config.toml
num_hidden_layers = 13
hidden_size = 256
num_attention_heads = 2
num_key_value_heads = 2
head_dim = 128
intermediate_size = 1024
vocab_size = 4204
hidden_act = "tanh_gelu"
norm = "layernorm"
norm_place = "pre"
norm_eps = 1e-05
positions = "learned"
qk_norm = false
attn_scale = 0.0884
bias = "all"
tie_word_embeddings = true
parallel_block = false
init = "normal"
init_std_qkv = 0.0274
init_std_o = 0.00537
init_std_up = 0.0274
init_std_down = 0.00537
optimizer = "muon_variant"
learning_rate = 0.0143
lr_mult_down = 0.7
beta1 = 0.9
lr_head = 0.0086
max_grad_norm = 1.0
warmup_steps = 200
schedule = "cos"
final_lr_fraction = 0.1
batch_tokens = 65536
max_seq_len = 768
doc_mask = true
train_tokens = 330400000
max_steps = 5042
dataset = "wikipedia_en"
MLP neurons of a small language model. Each row is named by its layer, matrix (up: input weights) and neuron, and shows model dimensions 48-239. Each number is 500 + 25 x the weight over its row's rms, rounded and kept within 0 to 999. Numbers have three digits each.
Before each neuron's rows, "fires after" lists the tokens most often just before its 100 highest values on Wikipedia text that the model never trained on.

fires after: " (", " \"", "===\n\n", "===", "=="
L3.up95:553499529514492539490509503479478498513519492461509520462508487531467519447505485534518495484516505513464475502468511465534505506503521456505512541530499504470477468476526481461506473499457484531491478462518476488507535515545501532483483483448463529466502512491500544494495506483537491515514475501537533482541479473486530527525439530528493503514506494518454491485486482522539520498550450486477470487492478500500505471478498531497537484430494477456522489509468542517509479489521491534494539504498479506517479555495512481551492509472536503465504472485536470480496466513518460522

fires after: " ", "1", "0", " |"
L8.up11:506512463506523532486502514529460481497490489535509519484458478507463505538483443484438523517559442506532482492508484492501508491487484450505527483552512537490478516565498459501488504515487504508479513528515512465484485509479449558476548512481473501526476507508533515470512499533514494468479503497494441540486530470515525490507442505508517481511498514517463490521501525500536515519447517513510477500530503488488468540496508503495487494518530501510511509466537556541453462512503510481494506485472514499447503535487482521492512502509514509491533480486530494459467472529508542488

fires after: "2", "1", "5", "3", " mid"
L6.up271:453471521505483480464485537494493554536500504492555500466500516491436520539474503474490478473515521451505489506518512510516459490471515529487447484504559482509515472509508470512477516478507488513504482484510461540469518508513490497512489526497511491517519475507492524488521535554563485478511484473492485501489468495492478518497501441467511506491471485462523485542453483543516501530481543499511497496468508515489496533484460523524518514505509522507484519515530454488513482484487471498513488496482476560502498502515488538557483489528524497452542447435510507506506490542511500541

fires after: " |", ":", " ", " Pr", " pr", " p"
L8.up762:510510474546500522487503508528504516523474478497523478511496517476493489521483557517505509496490476478479555535536455534498460498507476505446518455454519514471499501505478499470512527494503517485535480497447527474541480525500478512531468498492489512518514520494482481507539501480513462540541485498478503514528480493466516479524466511503495488480484556488477457506525540455496517519511477514446528532504492418532490538475568538503513529500512544477467487543529545530503464508488478540507496541458533518488517480463471492489506537514546476489474520524528484506483453539481472530

fires after: " |", " ", " —;", "2"
L2.up563:488534474502509495485489517515512492456519518515483489492484548506479514553532500488505484504563460471508560486486520483505475494515510476504471503446490503481502482451488508430500493470502513491442502530450526541487529506497522490522470489493458502502488508495512474474523497498493529500535503486472528490491489521460517517535454539529510525500513523472515491499475481516443532480498469456498549506473525536549463484487515490487509496502515512506453486510502452520506481497454513522508489495477510480494535519470475554501509508515460516524489519510464533572497488479511511488

fires after: " V", "1", " v", ",", "-", "8"
L6.up493:500515531477536485513471522512494506533482479518510484489472458506526524537455495515507494490522503457522515466457480504561504512507526528480536472499506506513521536486510485528550537478547507479510497491501553510543468549510470515505487472466496469539512448520508534505479536492528499485510542496517439500504506542524480542490490489447518465456468494496455498517485545494415519489457516481526516511503530460482518509500461492528456509481509503499510513465513529494480523486483490471516507553486515529490496506486536488503497521524489516470475483538517497505478517492537494499

fires after: "9", " Mc", "1", " dis", " University"
L6.up169:494545521491522488489510422495471489535503504562503480475505515536454481505499473515494482496508516503534560481514528479473502479538485522490490489516472485483484529484519489505506520488473469523530540470498520511507504511473500450454502496513483544489538477482519474533528471503501502504451479502508510485488472517505470482466508513449548459535445544449502515477466509466460486487491515512546435499533465539506513500505499528467461493487483528495456486537542468497476471524516509549485546503479495531458544505505471512535487528508512486492495506474488480474526491489531567522

fires after: "8", " ", "7", " election", "–"
L10.up330:504487527465480491505486510513510520472528514483507553511488493508522529500485505497468490503512507495503504512466516534491526531535491507501506475494479487487443506507485514521490476499525473493505505502489481506497421511543515475476502515500513520469520479451534527563548546515515541506464477476526468482523535459497467479520499518460509547496496535546494492460528506499516471501516483451516483504480503476481523523466510476545496496504512490462500473493511489548524515561452512493510567522516507518497474506493537491504501504482534461513497494482513468489533498487483520457

fires after: " ", " h", " H", " Ch", " ch"
L4.up251:493491510505537471511490526519448499485478487499528513501503436566478520512490509469487491457520519465543479537460515498526484503534496461555568481507476494486504498480478519517517558512503472521503499545526525518510493476514507493488487527499467474548499562483491456495479523523536472498500514511500511489516488467509528505481500535476509477496497545459476487489501522492488530493451462532509542501472523459489483496467496477536461496475528548516496499512493475523521487487494503492484491500453549462462523499501487491518515481473554492482509538504502504480498488440531507473

fires after: ".", ",", " the", " \""
L10.up106:529478508540513468471526518523511487522486505489511477485534458454527520509461479536502467473448477554500530506500495493535525515452514487481524475487496514509512525506504494465525520514513517479510530490521502504496521514478504497498479508509474498512508470534546469544503467459493509494546514479492457480487482487502491507458480517518528499495466544456549510476539498463497512534524498540499521517498502510498536495480502508501486476498502513480464516509451486507495507521506449539510466478463491585484496511530493534539496468533531509482483548506540498505527466484466507526

fires after: " ", " |", "N", " d", " −"
L4.up33:532508512522545524503542547514507468481491523518560553497506462515448515504458498512559450502470449468521454491490471519563501505499466507493503484532517512481473488528538525528503490483475486457528506494492497485472513473502505520495531539504500499495509534459517482495503489492508553501513512532477506511489515509501498475499513514540511543480473475516499492494503501487512507492511486518460558510487533498538479481501514475476459508513476468502480492549510462497519505498497532539504531484487497487479500460446504492513472553487541500510448493503501497482487498500450509494

fires after: "1", "ov", "9", "uc"
L8.up629:512510486482512529481525464469512498501529550471500530478512501463452451548507523493493505505516514521508507529486506519505545485555516494506498525487411514475457539511504505499511538457524527500524494493464470486522467516492458473491477503535503545484495471509512497475470485488493480529429531460488521471521542468521483508508497507524500491507497497423474474496527510500487469481508492516502487452539503526522490521486482506535523513480477532453486490485489563501510504532491546540491527472524519514499538515479490528526502486486575528505508517491484501497532520513516522528

fires after: "\n\n", " ch", ".\n\n", " j", " d", " h"
L3.up243:483484500494536496502466497489511467483464486484480474498480495508518507505540514505470502468489532528483466473488542536450466477527460489470502483504495478497524495504509490483510516540498469532479496512517506543501517501517541515529453461522488512569454506491452516488515445449540444484470549494512474501488545505482523540480479489530478533500544540477457468525495464476488501460471481548497500511492503520527510484522568540509488506514513482501467499519531517551533489508507486499476558502530505510482513482528493476505514522522523501494518534487485482445483511525472510486

fires after: ".", ",", "1", "7", "9"
L4.up87:480499519519519451462568521508484502490507515498537501495537463472539505488508463509527487513519509527499502534452521524511483505503493502512546501500513530494509522511518460478508501506517516571487472493460476509509524477453486509511484499514496480486549531515539539524491473523489492446497541489531456521467524491530500477539499537505479483523442490492554513505488434492505537521501492501506492495557504470505512505465518524481474494503508511526498546510521527486521496510463507521484506470537487460473465514503505491467538500491506494501518467516468502490486471484478458534

fires after: "0", "1", "8", " the", ",", "2"
L10.up32:527510487531525480487515487530489534554499518462514556471544528491445481499461503487500506501512518489483529490479509524514487484469460451536498505496522514510499535501481521520508536488518510492458453521522504505485465488534476500511470496447490520541503522490513552532479501497519520499496493513535492505470515483528567469477522503492489504489436526461497514495541505512523537522501527481532485544531467515474458469474502528499472482499506489503467512508490511479541518457508523486509504515486484489510520531545547528507544483490477499513510484474492457519513508509490479493

fires after: "5", "6", "8", "7", "4"
L8.up741:498506511485509471469506523550537538554565499497520512460560494489513499521504538499502470512533523483508499510495503509520466475509438494568464464499474522503517514492493515491518539456507507540500483467504505492503473542483468470521487489491491474544496506504484506499515536506494497479469488488513519509503532453504539523448500506494536484524450476523500470455516466504553504532470519441519512455548476502503499442507500497480518529521484515503496497549510526483479530505508506502477509470460474525488462513504517511491531485473535511473489499495462517492530521504532477492

fires after: " ", "°", "–"
L8.up451:505523507517509496506484526455483493484498463527505531534490492516456531537502508481543500447466556511518494494498470528513522495541505472516508516494500465522542512501546474530514488479541503486478466533457480479520541552507505489517510500458469515463511485466467458503462479473477523460490529476506491509475532507482480496528529500529500533495556523468468487528491498484495448518503492471421515484504514505508501459513503480492521520506484518502466490444497461464546490531498507534464521518497519496450520508477511496493465527498495498484478496495501459475513513488478469483

fires after: " \"", "\"", "\n", ".\n", " (", ".\n\n"
L3.up74:474493487493529473484506553530475519503537509449507504528521508504478494488512474507504455505482534505537545510509511529503473467532533508532519523536527481468474543485549469483505463497451499472502514448557504495504502516502490479463444521472477553501507514499504460444460482507459486529492515489518540470540493480496507475496516517520465523511469497492494487521479496493520521474522483511481471492491514467478517539508477530463526537458515493498472471499506504516519479473536560505515568449541460505541484520489479463508533495514482479514513536503513469491529507535512484514

fires after: "0", "2", "9", "1", " June"
L4.up417:516500514489534490498487516489509529510560516506529471538539530493546520491535525476433489494483500467494499491522481503512477447520477474487470514505512485508477522473522502509535527514514508455487454501501485510464482495482518477455515543508504499473496480480508498532555493513446491462463526494535540445505528492519476455459445520508502493492486478508539513493510459506475508490500484507538513509475480518485450482495560526469509517435522505504542533505472507520486477504532486530506501494495502474492477523534489525461523503480465489568524475523483429518483520506490510488

fires after: " ", " Ad", " Ab", " |"
L8.up897:537494491523508559493489464484513479487507508496547514459512490499478470493460490462500463523492484498505502495501512511505522519456545510506535523476485529522501453517487505496473498500499499506500465506487504443521516493512524519475513497452491531529511545489523443535531474526495523501497539507532491515523523469505505493508439494517473510491491510524491516495537494461491459516482465451494486461515508443559501506520509534522481525489502515546527543524513491475539475509545501460506517526474508506522483491499542486445512513517481488484537534482500463495474491455502496512

fires after: "1", "4", "3", "2", "5", "7"
L6.up699:502481465513475477520508497504499523491489502531513472447524538490483506507457513507494478521488449481507522486495515484524499506496504487490513497530517517488477522531486482507446496520496503528471533537498474512519519497498519530490498472509531481520552478517477503508530512510500527478523471511474485487521505516506503523540528492496502546540476453514513503532491507527458535506492485514514498454482459461493496506519547532479454478540524490487506507461554545503457461503475468493467482520521497494481504510478473512549482534540478453532507528481483490496458485509538478519

fires after: "8", "1", "5", "0", "4"
L10.up389:525501538474514443467510492528504506513500493486514480467509501492470527495505472491482486508485491501549491501525532504512468494470491512537495492491534506544507512444492544459542528497499467491489474517483471493534498535498475532490485503482502500549485481527486512480506520535490489501463472482538519507498511509494500523502500508444522512522487500480497446486515535461443520542453505492522500447472455520489542531510532520520496501523500534485497503479494502472466514448517464529464473514529491543477511527527557499520515496538494534502523523529506502443540488506492521548

fires after: " ", "1", "2", "-", " |"
L8.up548:485477496497519496470499479518500501512466519542468498506505461524524548510517474525502471540475475496501463500509528494527502495511496453465515451485502488558516505519518496497516528511533504499542507512506505508532532506485517574452525507507509492473502469527513493521518479469518512537513482494517500476461501508489548469529516483477531467496455517452449530463464447495509512518452451492496515460538503508481530493515511498463482518504522511494518461476494480525503504500507481482463550434531497511498473505496505479533492519472505475550499551547505469484482512542476550510

fires after: "8", "L", "1", "9", " L"
L6.up546:503482527506518518472488467468484525489533474494505487523520479519507451551553507505463525498485522524501486473444497479504486490526479494441493498530490531476475522459479473517507508485505506502488497511517467501512562514504530490471476471535442512454488501497532512557551517520501520493483499499583508505474540488522522479486453479509506466469496489478493499450502495523513501513479492496461487488523550533447493521465517513482509531467486456493485533488521514494513510477475516563488509474522502500454461524516476469507474474521536528537474476490490502497504456484513480525

fires after: " re", " dis", " spe", " inter", " dep"
L4.up803:511522469521510472516513497516529439513483504476511518492493460490468536503479502503498505478510497481530503479525478520480477485514521484542499527487512516486488484530478486460490524460453493494479490514538490501503480501492520470541475460517536539505520519515523540544525524497502438506505498506458529488470529546550502477485528507513508490476504540520524485475484469475531523474455459468507464500525497539475523487537510494483479537477471530539519525532503540493510489490503464533522548533474493479486492503497511476523491513492532492517496440460477442488505489440479457525

fires after: ".", ",", "6"
L8.up506:550544509512500432493496534507470510516515486505516492516533487476502494500461491477510471496507502523461532523475494522526506469520507499497527511519474526520499491489466501505484508515509529498486551534489536522493460551499463497519479463507474516526475483488506481513502483513522495468465463497508457476499523511523487529517495507496487513470501496434517474511511502518493487504516462462546501502485537469487480499522493526521481495492490507472508522523486511537502510512443524522470502494527475513531528489477456518462512527535526502453481527535461475543468504482456490494

fires after: " ", " |", "1", "2", "8", "5"
L8.up434:499484484472476520476520467528462467456549516496528516509505499495487492485482478481519481518474472482571520509551475508525511474484534474492515497461520492575431514524476491530530475510513473512569551500481514458520520516510476479454532496507477519513524512514499497503503509486511502513488499462512504477528499490507519482540456488479505492496501468506457530501521497503486482520451491473554569485477511444477529493533541491516519501490506490505518497510551485522513520508472486447505523516496545493509464526509509509527490534515490474445500488467494481463464514517516465522

fires after: " |", "2", "0", "1", " ", "8"
L2.up339:465504489502547497482502479543523495504530550525532538516515513513542532498505472493440489501501478479485473462527468486492490476498474492546525472483514505500454481461523537494498528464532486468523487507528488447491519527471497482491494547546508496456517496494505494504518468487507511490489495510471528509439550526503492480499487533507504489546483525461487507481530484506455527522529520527498513447529523519468509518518489481496473461539495486514530491493488499549497486529452508524494516514488500453518494486500476511509508470514441492534504509499469473560527508495470512505